python train.py --positions="rope" --lr=0.000739 --decay_shape="linear"
MLP neurons of a small language model. Each row is named by its layer, matrix (gate and up: input weights) and neuron, and shows model dimensions 16-143. Each number is 128 + 32 x the weight over its row's rms, rounded and kept within 0 to 255. A neuron's up and down rows have the sign that makes its largest values positive.
After each neuron's rows, "fires on" lists the tokens most often at its 100 highest values on Wikipedia text that the model never trained on.

L3.gate318 [ 87 172 112 149 134 136  84  94 121  54 147  65 118  87 108 125 155  97  92 124 166 179 152 172 196 115 119 105 105 139  77 154 122 130 129 112 120 147 125 134 132  91 150 151 162 104 108 115 153  69  98  47 107 111 113 145 162  45 109 135 157 160  84 134 130 123 136 102  76 152 124 119 156 111 132 102 119 136 181 129 213 207  77 118 108 176 176 131 114 179 113 190 107 156 165 162 125  63 126 112 146 141  70 122 126  47  92 122 138 106  95 110 159 147 149 164 176 112 144 182  29  84  41  77 113  92 129 131]
L3.up318 [ 85 172 139 127 123  98 131  76 154 107 129 121 159 136  94 131 132 166 165 116 124 139 101 150 152 150 118 134 148 101 146  61 150 113 155 173 150 127  90 141  85 153 105 167 135 132 205 146 153  96 131 126 182 165 169 156 160 150 130  87 153 146 115 139 138 108 106  94 119 117  66 176 127 128 171 105 105 116 153  64 192 156 133 148 140 149  94 154 127 199 207 108  92  99 114 182 127  75 205  81  59 130  92 104 111 134 125 111  90 141 123 158 144 197  98 102  82 167  91 151 121 136 192 165 111 135 137 110]
fires on: "ond", "t", "d", "b", "an", "le"

L4.gate793 [132  90  80 108 116 155 195 160 166 169 116 133  86 240 140 138 137 199 151 110 156 145  75 179 169 142 117 140  91 139 173 159 169  71 128 122 106 106 130 113 175 135  87 115 129  94 189 136 188 137 121 134 147 172 126 164 129 108 124 126 140 120 104 151 132 122 108 114 130 127 140 132 177 133 146 112 118 141  89 153 116 162  72 141 120 116 163 107 140 174 107  90  98 106 173  98 128  95 139  81 115 198  93 126 141  35 126 169 133 131 182 112 208 128 134 184  87 125 106 114 126 163 127  98 143  89 102 149]
L4.up793 [206 155 184  83 149 148 117 152 135 165 133 138  92 202 138 161  91 162 147 155 143 139  86 103 142 173  91 169 155 106  87 168 101 115 183  98 130 182 129 102 135 156 213 117  97 146 119 133 114 127 147 155  92 138 171 119 128 152 124 131  85  94  66 189 128 109 160 121 122 174 138 144 131 121 139 153 108 116 157 173  74 140 130 144  76 129 133 131  97 111 104 112 143 121 169 112 156 132  91  70  87 144 115 165 154 151 104 125 110  59  92 137 106 204 170 142 105 124  84 121 122 167 127  69 161 168 112 128]
fires on: " Total", " most", " total", "v", "pl", "ut"

L3.gate782 [173 113 116 106 138 133 167 165  81 152 142 134 149 151 107 132 178 131 134  82  91 168 119 152 188 118 122 104 113 105  78 101 211  98 107 128 137 126  80 115 130  99 187 113 118 103 148 135 171 148 138  89 230 112 141 168 137  69 191 134 123 161 159 177 169 159 130 141 166 140 160 162 131 144  85  86  76 131  94 144 100  88 149 162 164  81  95 106 180  87 137 144 111 117 107  94 129 148 141 106  90 126 187 148 132 164 116 110 106 116 141 148 124  87 168 118  93 114 166 146 152 112 115 116 110 113  63 156]
L3.up782 [106 146 142 158 156 172 143  97 145 149 123 119 183 131 169 129 198  99 125 145 159 177 161 201 117 205 142 139 117 115 122 137 113 134 148 128 143 184 109 154 111 127 140  59 147  99 111 137 180 124 126 137 113 130 120 157 169 122 171 125 192 191 152 226 136 158 156 168 157  92 103 156 141 144 138 127 109 161 189 166 147  81 121 143  94 147 116 124 109 102 111 172 117 137 118 106 130  73 143 189  96 185 171  97 149 113 124 147  74 108  93 187 186 107 200 145  75 109 112 137 145 132 150 140 132  94 186 124]
fires on: "g", "ing", "able", "im", "ed", "il"

L4.gate399 [ 91 148 172 159 112 147 135 111 155 128 150  85 133 179 110  91  89 168 111 102 144 120 131 162  80 166 170 124 144 159 144 206 175 115 131 134 134 134 125 128 105 151 188 105 178 130 155 140 114  97  91 130 189  77 136 160 105 147 120 152 107 150  71 197 157  45 187 172 173 121 129 121 100  71 160 156 144 126 104 140  98  92  95 164  90 131 185 208 164  67 101 224 131 101 174 113  61 138 141 107  98 153 162 143 106 139 120 159  68  76 156 159 189 121 127 139  89 147 109 152 109 159  78 180 122 133  87 134]
L4.up399 [136 149  47 155 175 168 150  86 101 111 127 122 143 162  79 121 149 157 101 104 169  86 159 139 129 148 148 127 119 205  87 165 107 143 116  66  86 141 123 165  98 115 138 166  85 127  91  93 168 148 130 108 112 155 159 119 154 182 157 165 180 140 125 178 185 121 135 124 106 143 167  97  99  31 182 130 125 152 124 103 128 119 102  91 126 196 102 108 110 156 144 126 162  93 137 105 163 128  97 197 144  45 121 127 164  79 168 116 150 111 135 123 154 132 192 116  84 138 178  85 111 117 138  79 118  75  91  89]
fires on: " and", " to", "clud"

L3.gate13 [161 159 208 146 179 113 154 118 153 146 105 111  82  88 171 111 127 106 108 152 135  81 157 148 153 133 172 161  75 101 174 137 118 109 128 178 126 119 138  98 155 140 149 103 125 133 139  50 157  79 170 136 135 105 109 170  73 100 127 134 109 149 141  88 113  84 130 138 120 162 102  91 167 112  59 118 120 169 114  93 183 114  99 159 148 129 160 129  73  79 172 147 131 160 157 176 106 114 123  42 121 121  89 153 111 133  55 167 143  67 147 124 182  99 138 104  97 150 162 100  94 103 135  83 101 119 171  72]
L3.up13 [178 109 110 134  94  63 110   1 131 129 129 144 153 133 105 131 106 130 123  76 172 136 121 112 138 138 109 151  96 120 104 125 142 154  91 132 106 122  60 108 115  79  95 134 109 145 116 107 132 128  79 125 146 107 125 156 113 116 144 107  89 150  96 128 131  89 184 115 101 161  99 125 143  82  71 140 104 138  57  96 175 106 169 181 122 122 102 147 105  98 128  46 171 129  91 135 119 106 172  82 129 166 129 125  99 113  87 122  70  84 114 117 144  95 107  76 121  94 125 209 152  96 161 154 120 152 100 192]
fires on: "b", "or", "c", "ed", "t"

L3.gate343 [ 76 137 173 153 137 147 122 113 129 127 134 150 134  95 153 151 107 132 100 160 124 136 140 132  92 114 172  95 127 108 170 150 172 113  99 122 194 157 163 119 116 147 159  44 119 153 128 129 182 162 121  89 225 130 131 157 112 158 136 126  96 147 100 140 162 103 133 168 136  85  98 119 156 150 130 125 101  67 119 169 183 132 151 161 135 180 118  82 142 151 161 183 147 252 124 125 173 117 163  98  93 149 134 105  90 177  36  87 154 117 106 147 129 121 159 163  74  78  98 129 117  88 144 158 140 140  99 132]
L3.up343 [ 88 184 122 197 134 175 150 165 146 147 149 119 150  95 148 137 150 124 189 113 122 175 167 130 153 103 171 168 111 179 136 134  74 125 144 145 147 112 190 105  83 109 100 177 102 120 139  88 173  83 165 121 138  67 172 123 152 128 100 121 147  95 125 132 148 142 138 175 125  78 111 144 143  79 144 151 175 120 167 125 106 139 114 166 141 128 158 181 121  96 142 165  82 143 170 140 101 138  69 122 136 144 121 115 144 118 149 204 154 117 142  81  77 216 141 100 135  76 168 143  85 149 113 122 132  79  93 135]
fires on: "ot", "in", "y", "an", "et", "ij"

L3.gate952 [102 128 172 129 131  91 150 109 189 139 123 126  95 170 141 126 131 175 128 142 147 129  79 112 153 100 108  55 174 100 106 143 168 170 111 191 115 133 134 166 137 196 134 137  93  81 173 113 111 124  53 108 140 142 120 138 191 127 158 171 109 168  95 150 117  65 146 129 156 193 147 113 123 182  95 188  96  78 117 151 138 132  47  76 140 127 155 137 168  70 188 105 161 143 149 117 100 134 130 125 173 159 159 164 157 148 165 118 160 148 131 155 167 188 106 160 107 194  98 160  89  97  94 118 131 104  94  74]
L3.up952 [144 183 138 136 130 174 132 136 106 128 106  75 123 156 105 149  62 142 144 137 118 125 119 123 124 177 175 101 133 130 123 116 119  73 201 115 142 154  81 155 100 129 101 133 122 179 121 120 164  91 135 107 112 151  97  93  86 201 149 153 130  94  21 143  84  84 157 117  96 137 171  47 142 132 151 162 114 147 110 125 111 106 113 117 150 115 121 116  99 133  97 152 155 153 124 123 111 126 155 179 190  91 150 104 122 166 151 169 125  88 154 114  71 119 101 109 179 169 137 181  98  78 122 141 131 141 143 140]
fires on: " to", " or", " and", "or", " Website:", " through"

L3.gate374 [151 144 119 138 150 150  91 182 144 120 116 117 163  89 135  99 134 162  52 164 129 172  71 179 123 110 151 123 122 124 138 128 140  63  71 117 167  95 128  59 105 117 154 102 123 128  98 112 146 144  95 113 143 157 105 125 163 125 138 113 148 118 103 144 149 105 196 121  99 118 133 106 120 191  85 117 145 173 170 149  84 124 144 126 126 118 160 148 137 107 170  83  56 197 110 175  88  98 115 115 120 105 109 120  73 124 186 162 141  92 150 112 165 138 185 167  92 149 164  78  95 111  91 114 118  89  84 109]
L3.up374 [ 94 134  87 139  62 123  98  93 150  78  99 113 122 131 127 127 153 179 154 116 137 167  77 105  97 167 102 224  91 138  96  95 139 156 152 136 129 135 149 124 140 118 146 143 158 141 113 169 131 174 123 143 162 129 113 116  72 124  78  99  94 149 187 147 182 137 138 156 159  68  77 132  95 155 132 143  62 143 110 156 109  98 103 143  72 159 104  94 164 105 186 114 122 121  86  90 144 106 114 155 159 146 166 123 109 125 149  85  92 157 175 185 122 145 215 182 116 195 174  79 158 108 136 143  88 124 158 180]
fires on: "ing", "ed", "ant", "us", "vers", " for"

L4.gate771 [170 136 120 121 136 131 128 161 129 131  94 147 147 130 132 179 158 187 134  83 138 117 174 137 145 158 145  98 168 172 169 129  94 123 145 120 106 142 147  63 173 145 155 166 237  97  64 146 146 104 149 122 140 143 119 153 131  98 130 123 131 142 121 154 176 125 118 107 155 212 137  94 135 153 130 138  99 174 178  77  68  93 227 128 108 109 144  89 106 167 127 145 120 127 164 169 170 169  85 129 142 155 103 124  72 114 167 108  98 153 191 154 123 118 119 146 123  49 142 109 103 117 131 134 128 114 122 142]
L4.up771 [121 163 146 160 141 108 119  87 155  90 154  61  79 209 119 101 112 134 161 111 136 141 142 104 171 131 130 159 158 105  72 141  83 151 111 120 165 120 197 147 195  94 130 145 160 144 118 147 106 107 125 102 150 137  79 107 158 158 113 117 122  77 149 191 149 109 167  85 157 128 107 178 148 143 157 145 102  84 144 138 133 112 136 143  87 185 124 116 113 177 147 122 129 114  69  92 134 104 152 123 133 111 152 150  95  91 125 165  99 132 131 140  98 104  93 195 120 114 121 126  82  69  95 136 180 107 123  90]
fires on: "ed", ",", ";", " for", "\n ", "t"

L4.gate525 [106 117 164 171 144 159 157  91  86 112 122 113 119 161 107 110 118 146 101 107  92 132 142 130 150  91 160  98 100 191 133 101 130 156 114 150 168 116 152 134 151 201 152 165 154 176 189 126 128 105 126 133 118 112 115 203 181  90 121 148 131 108 132 103 129 155 125  99 101 212 150 142 100  83 160 166 120 171 123  87  98 130 160 120 109 108 161 139  49 137 140 160  84 105  70  84  76  58 128 140 133 125  94 123 108  67  76 164 147 121  81 117 120 126 182 144 113  54 145  95  80 143 143 119  88 113 170 117]
L4.up525 [198 110 236  82 179 157 110 146 110  90  69  82 156 126 141 147 141 190 105 130 155 112 191 149 166 139 117 113  58 113 113 132 121  78 106 111 108  83  89 144 166 109  86 122 103 114  77 158 147 244 204 120  83 104 146 112 133  89  72  92 149  96  69 115 108 146 116  95 144 119 156 108 119 133 161  77 108 172 166 126 162  99 119 147 126 140 168  69 131  91 144  85 144 141 133 115 142  79 130  69  30 150 139  89 127 101 126 132 122 129 215 134 146  95 118  75 146 109 141 131  87 144 156 116  65  95 159  94]
fires on: " to", "g", "ly", "p", " often"

L4.gate136 [125 116 113 120 112 106 182 118 105 140 112 130 103 143 105 157 144 110 103 117 172 197 137  84  98  78 108 112 162 174 110 134 141  72 139 196 119 147 134 143 117 143 163  89 155 116 196 108 130 130 147  63 168 131  82 132 181 106 177 138 141 118 119 179 133 139 114  93  83 132 169  98 107  84 180 107 188 108 124 116 130  94  92  71 114 116 152 110 177 121 169 133 122 126 169 122 105 136 122 184 107 232  89 155  90 102 146 128 207 103 153 112 161 107 185 136 128  68 172 168 147 147  38  88 152  91  92 111]
L4.up136 [170 121 107 160  52 137 146 162 113 140 137 158 133 141  70 163 119 111 119 126 122 180 206  84 144  90 161 161 102 168 143 118 181  65 100 178  95 127  89 182 157 147 161 100 156 127 169 149  95 124 135  92 157 108 163 111 143 148  84 147 132 129 139 142 121 134 147 120 129 132 177 107 177 134 181 157 141 121 131 139 126  88 114 166 154 116  94 149 186  91 127 119 169 127 151  88  89  98 134 152 175 106 114 117  83 110 164 106 165 116 126 112 100 110  97 150 123 116 104 215 132 113 109 169 131 151 108 116]
fires on: " and", "/", "–", " or", "-"

L3.gate999 [145 155 136 171  95 181  96 115  73 111  73  62 136 134 199 171 102 107 164 148 147 194 136 110 152  71 125  99 195 105 107 107  82 100 120 118 151 142 159  90 165  83 152 114 112 152 116 120 141 113 127 160 125  95 130 169 112 174 138  89  83 131 121 138 163 137 109 102  51 174 155 123 107 120 146 119  85  99 137 139 156  98 134  24 108 150 151 173 175 147 113 147  94 180 153  72  89 103 122 132 179  98 154  80  76 146 140 167 111 115 139 129 173 200  69 120 118 103 158 117 143 132  81 118  96 173  82 117]
L3.up999 [141 143 123 115 120 180 115 155 178 125 143  84 179 137 147 156 166 174 100 142 104 195 127 118 130  94 110 181 147 103 106  87 137  79  92 158 145 160 165  97 161 119  92 125 171  67  99 112 103 127  99 173 160  71 127  75 144 130 139  78 137 179 179 179 132 168 171 117 122  77 179 101 180 132 129 125 112 129  93  93 103 170 116  79 165 136 140 144 123 122 108  93 131  94 124 126 103  90  92  77 161  83 188 103 102 130 145 105  96 154 131 137  76 169 123 100  91 121 106 125 158 108 190 198  98 143 113 184]
fires on: "ed", "ig", "ap", " other", "ing"